Weights of a small GPT-style language model, trained from scratch on English Wikipedia: vocabulary 8192, 26M parameters.
MLP neurons of a small language model. Each row is named by its layer, matrix (up: input weights) and neuron, and shows model dimensions 128-255. Each number is 128 + 24 x the weight over its row's rms, rounded and kept within 0 to 255. Numbers have three digits each.
A block is one neuron, or neurons of one layer that tend to fire together. After each block is what it responds to, as a language model described it from the Wikipedia text at the highest values.

L10.up1438:118140079131132103110150117136085120161106108081059095112144116144117145107120123140152101114121153122120130130134105104131065096147136166136121126122123125103129123112117124122120149102103165129143122162142120100185108162124151098113135124123151125139131129122120172114102141140124174164125151138145129144108115138141078125116125142170116116114118153142140137143152092103145101140138
Responds to: First tokens of wiki table cells and infobox field labels, e.g. row numbers like 1. or 139, years, and words like In office, Preceded, Born.

L3.up139:136132120127064116071122132156131145162154162124150125157117129125165152124174157130148140133091171103118149118125116148141101127131120133129087161127120143120116118122123125143119146104137110148170189156119129104122154112121129130117164164161142112117133112132140127130126175143137119113114133153144110119110146107136105113142112070166048122140147150137146146133155145125142120115129
L3.up163:112176143115068138122117125103128123178074136155160042128110109122119113117147116125153150134135120130173122129180134126160123121118096130111156150130167120086116127110138136071133108153180121123124112106108159110135119099113160116159110125143164115164113121113099083115117118117083130140118122120102180097139128109134111152180138123147128134111150121152142134138135158151121125114151
L3.up254:137093125103098112149155132127131173091126108107121186153123130067105160119143089144122158090082140094132139107116104153140136146110141130130099135111146134129085128111120133129132199075160086125109175140115114162115125143141150069127145110138147125132120106079128109120120118125096093143158143116132158100112205122146102181166123119146069095167110145181131117140136127120150136104153
L3.up259:121120133126139094058125131119103106128087110132106142160138130128099148193141093090140142122084166124171142108139141105138098141121145114139137155099155131146142113133129131116127157114125085110112144161189134119110105100101177142122162105123180104091130119144145132117146148125127130126128162160135121100094132112126108136160111082120111089097132136123133103137142120146149117119123
L3.up310:140117122128063140145144116154151138099140126096150089093075143123169063126147140128132086141126150116173141117168126181129135119126101151177109125112114126095111104122121141141121101127131091139133156132141115123149101209193167114165149157137142126118161137144131153135128113130141093178152093174133117138142132112129090160100108122094116079170127116128190163130144114126117106158102
L3.up320:112110165090145116114140121171128080096143115196145104145086140132111146115110110152141147121109135100192161097102127128119122128121091107167136123124122140161128130121147135109148089100122156086140121089168106142110136117136146052139138095128140150129156106122114143153110148148114106110139104134140124104092144090128095110131123112143114144123085115138114140149125122110067123115123
L3.up546:101140137125051134136120139089124161126142161107140118138135134119144177149115124119162113100107123138157139127107150124126085148132123133103115149128119135108114124129121105149115153131136088140149106122135141147124142108110146078137171133136113139138142128107118134132135138120106117117144116144162118135124147100125096102125130109158096153124142123183109136128176136141125121165141
L3.up630:114168127146147080137106128138065151105126181114161137131163148126105146196114154104149117095130085091135113120106156145126092156162129126128186145143163136116121139140128115174143166121134075142126123179147173158137104095134123142133137121142153112116097160129135079099127130114114110108139110106173104117100105148125121123141167135130071125130144122127133091115136164138086121147134
L3.up745:126143133121097122138124137150130118149147069151113081149108109128129097122113063143118100136127148112119161133116118120120083111132076079102148152095118134079108120110132153184141078123104143150186108135106100155142131094097113099148100146136109136125119098132150142129126127114068099082115086160111148112110145089136099149131149119177132154145142081130121175139117154167095126190128
L3.up788:106101114120147083114116091170087106103160124107123120124117145110135132100150133179117073162135109120141066108130163122134129115157117149137115123158129123129108115135135126180114127099143153125127115164143147123144092113161142123147133106140150137122132149125114150163118096119119124119155111167115157156117122156112137145116119133136139139123096153143119135106126120129131096163124
L3.up1111:105164130137126168105136130133102173138155160124135116129119121109174120127119130125156098074123149124139156123109145186121097131121082146138149150160132127082125121109099128101158065113151144113097128158135177107119159102156138117130169115113131129130160135146138149128132088132137113115125094095186113089135128071143123128126124149130090134099170112196119150127162153121131126156142
L3.up1127:117122114142095125120137111150190129146137151105129078111074113115147127142118121145127099134116176154185160106127150146115158111114108101166134129154150126111105153110139143132101103122152067151112159091106101135147103185166163129141152152139132145071160125116120150148119166111072090169144100164106134118155124136147080195145086144131159094167151084130138182120138137133106084123132
L3.up1226:136124132145132107117104131147111149123155138129095104130105167105093174109154140158163112121103160133137152084101137117135073126099116117130112154152145125131147134135104126167140099128125103103139168130091088132117174109116126118134157156121123135062152126124155127149104165131100118147165117097123161144141140106112127184107135132105129092106118107201133148119138140129110099153111
L3.up1300:099152139129151136125151123112077173145141111126138111128113126125129130108119123145133089116097193136141135138113172139150126147119114122115096142138119122107125110106116123119143155124130105115151125163136149151162135156165136079147150136129104139137140118116114116112115099158117128095101126122175122123092156087118139121092166088193083129140140088176129157134184136110140115133124
L3.up1313:120109132127101101125124129101125115119108133090121123143113140114130125122121142101134138143141164111140120118120149145116113141153141127142139155099116145126102144124146132160155135179161073169121130143139133127156136109130111157149139181133127149114132130117127132129138146131126122125139156085153121122110147099126176126137138078115139082102160151114125134134138103110136098101143
L3.up1415:143101151139143142163103126151132172135134104119121085124121140121107095167122133133170104123118158120143169114151134146132122141166118103133125126095119123134064102135104142166110119135134105171129169136116138142123162169126105135116201124125127118104146144122109070121151101137147124127129112105113138125148148085135155154156159111124130144133098060135169155135124125117049117090124
Responds to: Words that introduce a list or examples that follow, mostly "such" in "such as", also include, including, are, other, furthermore.

L3.up13:110135137118154118112113158106184115135153141103077104121106110120161168135105144132135101134101161116118145117119129139117129147108144132114125112123115151135093142132108122106125128137101112129120127142117162113097128129068133140125199109130133129180131150132130106141117147116123130108125124133073125098149113136131127163169097083084130128116110104204107107128103145128145115141102
L3.up74:122125106123119123087133111157107122158132139079110175131164142130151150116111103142154132089124119090120128056152077150168078115119123146144094127135123137149038095122106111125139140112122153159125129159102124147142112114141120147128129128083129116167138118133124159122118082102147165126131151118125141143105097081145116130139076139153115109137133106161143135138130143129113112140127
L3.up185:125156142106119115106109118096184135102118149072104135129099120135151126141132120105102115121102103118144116122126119178142127119155134143129097115170157126115121121150149099093126135140138160104163115124198132111149068144095159190133185121092122106144115131124121165129136133132113199112125151094116128147079100086135153129096089113084131132200161141106099099113113171125104107159147
L3.up186:139134110126147103106102129103127152179127142098143132144156143148151132134138103148103133145148154115092127071196137122137124111116165133104151123133174141110124131119123134102115142109164167154125122135075128161155100154134128147119096145088146144159122114144120132147114118098113122148120115125152143166108100070123088182136096129145138126129157082134125129133144125127103110177092
L3.up271:128099123110150137104183139115120158177117150148125138123118135060130103150138104089213160149115118129102156110112100133119146107134124124100136134139194133101047140131108138124098115118110153164116157112086178104136164135095116117126130092132136128162117068126113093097149096116141115144144104125120166126154137121132185181155131106125130099108148115146144096137129147139131111107135
L3.up451:122123118135132129157203125123104160146117151096088088112131143091098161129117111129177151137112120128108178111176117130154133125100115147112119131155155145104109121102155130104132170135161151164092128134122161135118113146094159091131164126105128147154119122098110117138117109093156133159136097082108129115155132127111157161168106149146168103117129140160110153127154136123134097148115
L3.up461:111125137129146135143136100158161124161137142167100110112128124060145149138126091129120158133123106125117088108175127117185091079121151130155125143123192156135129128115134138129133138138127142153126115139102106152117123147112145118123116128061129133150069077082135089117118112115123133165120127102091133122097137115126138177125125143137129085166155132100130171145199127131140135096114
L3.up506:146114135130165114160122126090138137114128120149061043133114096092123160179106156128130126156116123104132143130139121182097144124130116143099112136140166137137131142134139089130144180109121127070110113137085131147136139184105147098107125199104144141118088128126146111091126135145139130139143125107099106140101156129103166159160104113115141079147169119123121075133139149128128111118101
L3.up598:148159111104152112085125106132110145171152136139121142121130159144123127151119136134106103112130176111118144094152083107136143092133132109096133119149096177134116127138108146130148148166117109149142123142118131145171140115150106169157114102120125114176120112139129098152139158117149122163109089071176164151106124097146128169115115066158122130099182123142120123139131117117110103142128
L3.up964:121140114129126128107137134085118128131148131094126178116092101110159146120118136114122134165126163112130120121151140125134132107109148141161128114153124143082134123126103131121144075107212137131089123139084102105124114162108108153162138144145165137159147149135148096134118141154121181103131122144110120105159117127127144119185137119101139155085096126190099123146125139126163135169095
L3.up1147:130110139082162119142140132114137150193171126145092122120136143063104118121130074135119162140105128094118119128142113107110129122134152114106139161123178157114105141099122158156125108125103130126076117093088145125144116119110129116148122146133158138125090072096145076140115130121131112212118125121126142129092119082127126152101110135139128081127121125102114151117147144126132103135071
L3.up1176:119109124121115120057120129171142159117116134100121105107146092129168149113167149117138098136157120129116126111157095162144149132120114158086116127106157113145135060137103096123097102126125128163120134124104143125147132185115139137105128107091175120141156138133121156123147094131105132125145149149121169142149110092121108192145120133147146113130132126147114139125122136112147096127107
L3.up1219:101113123116137122098128116111157147152140141154100152118066145112172134146122072139135163125085107089162131114123155151136161117109134141122081106088119125124138122142107150106105104066154114127115169164121143120138112191133158148139139125141135144134130124138131111163113118144141184131144110142119130157134120138137174179088109096115138124144096098198088159129124153139134118123102
L3.up1355:137130116129095131132091133114153145093105134084127075110107081144168142117088155173148091129122160147148161122157093155158127139116098157116085134153112126134131096140140129069090130141144151162138134112157156113144071174071127145140142141101131146191131152140116123142135100129126134108172098092103097153129112077122136190143115121098162120099165130146149109132134108121153113133143
L3.up1370:143107123144121097101103117143109119120117100126128133153146131137169120132128128170152086123138178091108123067177113156166088111122153147162132110138102117135143103130128111117106177135116127138151135102136084099112113155127103157113147126131134117167171135138131149128124142127136129137164126154123117113135114096126111144150109093154140152075121128200116077148107140131119124108111
L3.up1492:129113133096157110084121138169165108152141116143143102135135093113114150168144135138109126107122157149119146095163092113110129103127114079099135120134136157155120094135136111148123142121106109126107118122126134123124139112142123089150112141112130140152074072120133132113121176123128102199143156116116170118122122111147116158121121112141105138103166092091090149145123119160144133097114
Responds to: Words opening Wikipedia biography sections or infobox fields, such as Born, Personal details, Early life, Date of birth, and other section heading words like Geography or Gallery.

L10.up892:125154162124105115129152123110091123129154095110113099137085085127132118096121081132154120137105126139110151137123177101158152124100146103146119173138098160106098132134095133142135113105103055154116111206104124077154149076130140151102111156131156128115144113101119144139122111133152101121150112104131085147165124122120116126145098122159087121101118148132169135108128120113174089120089
Responds to: First token after a comma, opening parenthesis or line start that begins a qualifying aside, e.g. named, known, written, such, even, e(specially), i(.e.), or year digits like 2(009).

L3.up47:124125115108123115134126113127090131147112112167111178121138156123088181140132171135133134081081099106145109125119133174123133166130140145098137133108126158136113149133129111125133144118114149138083111113183128101123143090112112152096169098134180139091134125111157134134124161122140103135125104106161147109136099132106140135120109112116120086112173172101102103111114127114100120091131
L3.up164:127102127116150132128112131155146101179100101136095110144119144133126135121136130147123165141108083111149116149147159127129127133120164084132137142117121136118143088146141118125120145117115112131129109113124148125137103119121206154104110155110155146126128139087182099114138184130132134175120102097148135135112110151140124100133100151105151145142123117125144129139115121111116106175128
L3.up339:141151112131142126063152136135103159157082093112136158112156126125092184105137138161112156105111141125165120129107121118103107141108113139109084147149112163064099126146120160122152189112120131124164148105095055174122083156142110104142111131059123121109148111120142156134134154129128119138144129107102111140114183157135106107141131122095130131115137125137111169133109133131129141142116
L3.up440:129118146125137111132131117141109093150125086137104072118122143093121116122115079149134111119102125074165124043197113124123159130179152175126121144046108166158117099133122138148141177117144158132096157155106163141122124121133125132123140116125123104137114127127106077122133152149126195134123128113087095158123134099109088158141131146089149097095172150107134118149173122111130092125127
L3.up611:123138160142140120110152126132084094115074112168082139092153135088122109129132110126108163107137132116130110123175105143124155114153162123134142126142118163105112140097148134146094154128124144103160105125108122161151119124146130111121104091107126133144106110135110127138122166159116189155125106106131132127124143138117103134160088121198139103126081131096106116113133137093108132141084
L3.up698:128169149128138122145099123141089132115105115122112083120105054121116111138094106177133097047102148095149134108124161103131129121152133134129154154085168121130095105118104136120103090137120106136166113133083115140131116137161125170135173122139127134140154112119126148129116138133144135164141129132095122092114168150082098098135139087161167083155148118134116131119137126142097095135128
L3.up729:144101107126160102138144122107100127129086107106092100131113134132113125131129129170113115148120079095138112079152120121123160133126129141134104155121141125139151131127144128088122164129169138124131136142079105172101123145090180068114138135143141127076118111118158074142145143140121147112145105117135108141100128122093111124156144123112132126095143121125165081142142127131130125138120
L3.up808:117127145093156094128140132103160126156117112109131082140147145134109164171136122122148131116082091118133147135163114127075114140165116130129150135091140131105123132125135105158123165111196137106119139129167177117156148143139151131098134131065131139098120094124127092099138133123143146141119125082089099137132092121130121108105116141085156117109164106084102129111127116107102107161114
L3.up868:133174130118135190089154129168081093107138149154155180130094127136199127109102160132114142129122102141149127105139127137156111099117046118112090138168108152090102154128138085145104084115124133151130138086126108183123112113158167105162162139116122121162145111110116147161132128142120155129118118115172145134081133116124111131106163133138114150095151130157107136147113134169079146142113
L3.up1069:132138137127129151062109139144089140162152124134152147117115115138177124118152150151145124120118111095192140107126108100109063126154114150112154146160085133135103138139112112147088118176106132120163111123124070119123140118125156163126131112122155103149139119120194159129143143127145131150138122120147142129105107147132073128146142150108144140117120146177127132115115123146109120182132
L3.up1106:153151127101120091104144125191104116122067134143123080137133134144132128109113106136117107094113106089128131045158108134136132131150143130123176166122099142121110124124147124094163157121134134136119104104154137117123138084098157119139133172124109111128147099119151094129130135119164155108134109093138141117110090126104130168124113104123145116085168154151127153158168113116063118149081
L3.up1258:139131150135092134110104138109063120168066142127120101152146142126127175143110119179108164117076130119178116099149141132121143137112135110119123191125108150061134117125128143126141160092120110113071114112138087099119144098121128096108140171116122125147169076126161110093128186106143181118119091084167119131135153106152143093127157134126141113117158081187126139117154126120132091192120
L3.up1396:126133127129114106132146133138108135164103093192115107132123147130119142129096117182141122130082156088117122094169138155139153125166143113105138176109114171110117109143139139154157172118122134108131120144113098117125168113123142133133158134126147139160137044129128049125108152127146129138121098120181100122108130122114114118136104105129127109109136102114130163128174116113084107137107
L3.up1431:121133150140127164125106142171092134114135121154124163130097134141169160111109151151135145108119112117129115111131167147165088084136074138154104133188096154061105148144136093159117078107123123129115117099118178123131084089119165111160138105154140129152168156105148150114127147115100111124127088131145169145104138121116117129131127136104118142117117092115098169136117131197117132143107
L3.up1500:158127127091117114148133145092160132152152090144113093123144136112139138123101091133105151117114169099130140124133103110107138142128153153092140148145155177145141126103138135167183129119123093103137108106116126158156109154131105110128124156148122148126100106114123082120127163132147105148118109117159125114112115115128137148107128129214129147108146134066131162131132119116140103159087
L3.up1508:150145105128144156118148139167122138138095097097146145118143136135163134119153150126127118129131137092120112122143109109139136136110124143096085199118198205146109110129118134117153153122116141111103133083081141156117198117123163151139118122145132128149144107146137089123115127147149113129151101129127118116136132114102104123144118131109133148114093146139116148119124128138160157136093
Responds to: Past-participle endings and relation words that introduce a following name, mostly in infobox or credit fields, e.g. Succeed-ed by, directed by, Edit-ed by, Label:, born.

L4.up210:146163159069130123135101117166088121131163097139081107172141110140158141069073125163152123052108110132127126113131135115144098128135141103101152115142143124131137089106148096148140110100087163164116116130140079115147072083169117153083168150102154148131100101165127135150118129109144125134127114114135094117111134138110080148126112122120170102094131138153144133114168123142145114130125
L4.up477:141123124120091115097134137141097118198153090158166134148080104147154180103088116140133123081087125166123129112146110110148086126114109109069152178142069127106122102133116103140120140153117146117141121164105116108159096108094117142142115150100145137183176129076140119139131119131161145132133127148129107099075133159110101155132158135120128129102092089113134136135111125190126152118098
L4.up523:103160148116132126115111132107073122125159134122133101124099106126178140118112129152133158103045119115114109061127132086191093093127149111114118139122134160119119127123095098088084123145152138119157116155130122121136128106115200143134122142138139127165154108146167134128109113124150125191136110116157107125093064113131121119140100135123147120137105087170105120118130117141116106164136
L4.up1434:135129148159132127126104092135134125121075134106155183136139111141205109110109111144114169114132146127103113105148119107142099123139165115115154141145098107141116105118156139143143118127110104139113109089138144127122110123105182118144144166134149130185137145121158120143112149120163105174152171124143114094125115104143152094124088122124154143119113144125106166174121133122128125159113
Responds to: Main verbs, often past participles or bare stems, right after was, were, he, or a comma in biographical and historical prose, such as lead/led, used, sold, written.

L4.up305:135151104153129165085142119089075140124126133126157098127101144137184149166162183139149100127137135129108112105137109178143096105141085160102120124134070114144113085143088129119138112097142123192124158149108116144119120139094138143118127129102133139139169186145134088119106069134113093120151097105138114143151120119097119152148128101104117160105128146151151141173102116165096145137139
L4.up975:140140125156109134100145095138098102156160141133138148140106122118205113157165135091096128157122139126137132111140105159146094088132120115128091152127116155149117115134117090134123123134145150112078210091120121116145132153080137144178160125140183112146133152154158116106118143148137134165129096151152149107116146096098151160163144144117152116086139163196120111168155147147160126149126
L4.up1289:123099108140154128084135131109128122134157151140092144113151133095152163115160177153109150149146137113091127106104137141146117156119150127133095109141113148148109130118106101107111160130146113170134152124073138145103166182110099134134150137139133122123152133126151092113132116125151129154119105173112164149160146169181160115126135111119120106122105115194154123115112147098112125126136
L4.up1409:115108133122184109165143099118122128157125141137092184149129125123121144120132145151135111174121122172134148094117164155132118123110096099094120126131111109074127098129122118104207101118118147118093150106101163119141092130112140132141151145141132127135082125124120099111144103120126134121117153176065123092136095092175147148145175105107085086143122113183129134121114147143174130087112
Responds to: Nouns for a person's life course in biographies, strongest on life in section headings such as Early life and Personal life, also career, father, years, spouse.

L10.up40:138087145143105151124123161118163133141109123119126163177093116077125144130150112134117143131124195108103153172138122100130128106091143104151100144119172109136126112150144164083177118096107158143102086154101157148112102105132203131118124171139148119150079148122162115125083112114111109110106137112127139163120136132127101136107128100155119115151127136137137100138107105104117122085101
Responds to: Tokens inside infoboxes, lists and tables: field names before a colon (depth, Labels, Born), plus digits in ages, years and scores.

L4.up125:124139102132110160105121122105153152122130116107128122124152143125151047087145185124124091166151136159144102124177093134143150088142090146164108120125139110113058155146152157112122124127175115101138130164162135114139112114174141140168130109134165142147175131143144163145112056119157140121146117122136145102167179094109114162110146089168114105139134142148115135141129124138114135149163
L4.up971:163164137171101156143142135141078138145121118180146157124124156129146068143102145112160145131097123120145109142148114130124122105109126101145153107126121142072100104105110137105140118112123110124089142086148096144141132187166083140110120099157120133111155113139132126147121097129067120156137108169173098108113143119106096104114120080117118149158093143121119197126135117121133149152121
L4.up1385:138128098148115140128144116147109131181083058137146118140138150136141131108188139091146077134107146159150137146153117163117156083152147140144128114133127093103108142137127181145116106103156105150100129106151091101150124115176169174139170107137109123107164162144132119139112115120089121167124129124145192136112127100123088154120117110149137126139128090139117162136139123096091103114117
L4.up1457:153128087132089177153155137154124111164117104108169135122117120114092121121171163094140105133107141105158142121136127156141181097110100135138092124075126140109115124131129137154128131151177089151087148109167102134160112154131109124170163126161155115133175115135132139120137106116099113128134132117158155091119173133091081113097137096135125097187119117126110188153150116136129128113162
Responds to: Words such as such, including, like, in, with that follow a plural or category noun to introduce examples or qualifiers ("species such as", "line, including").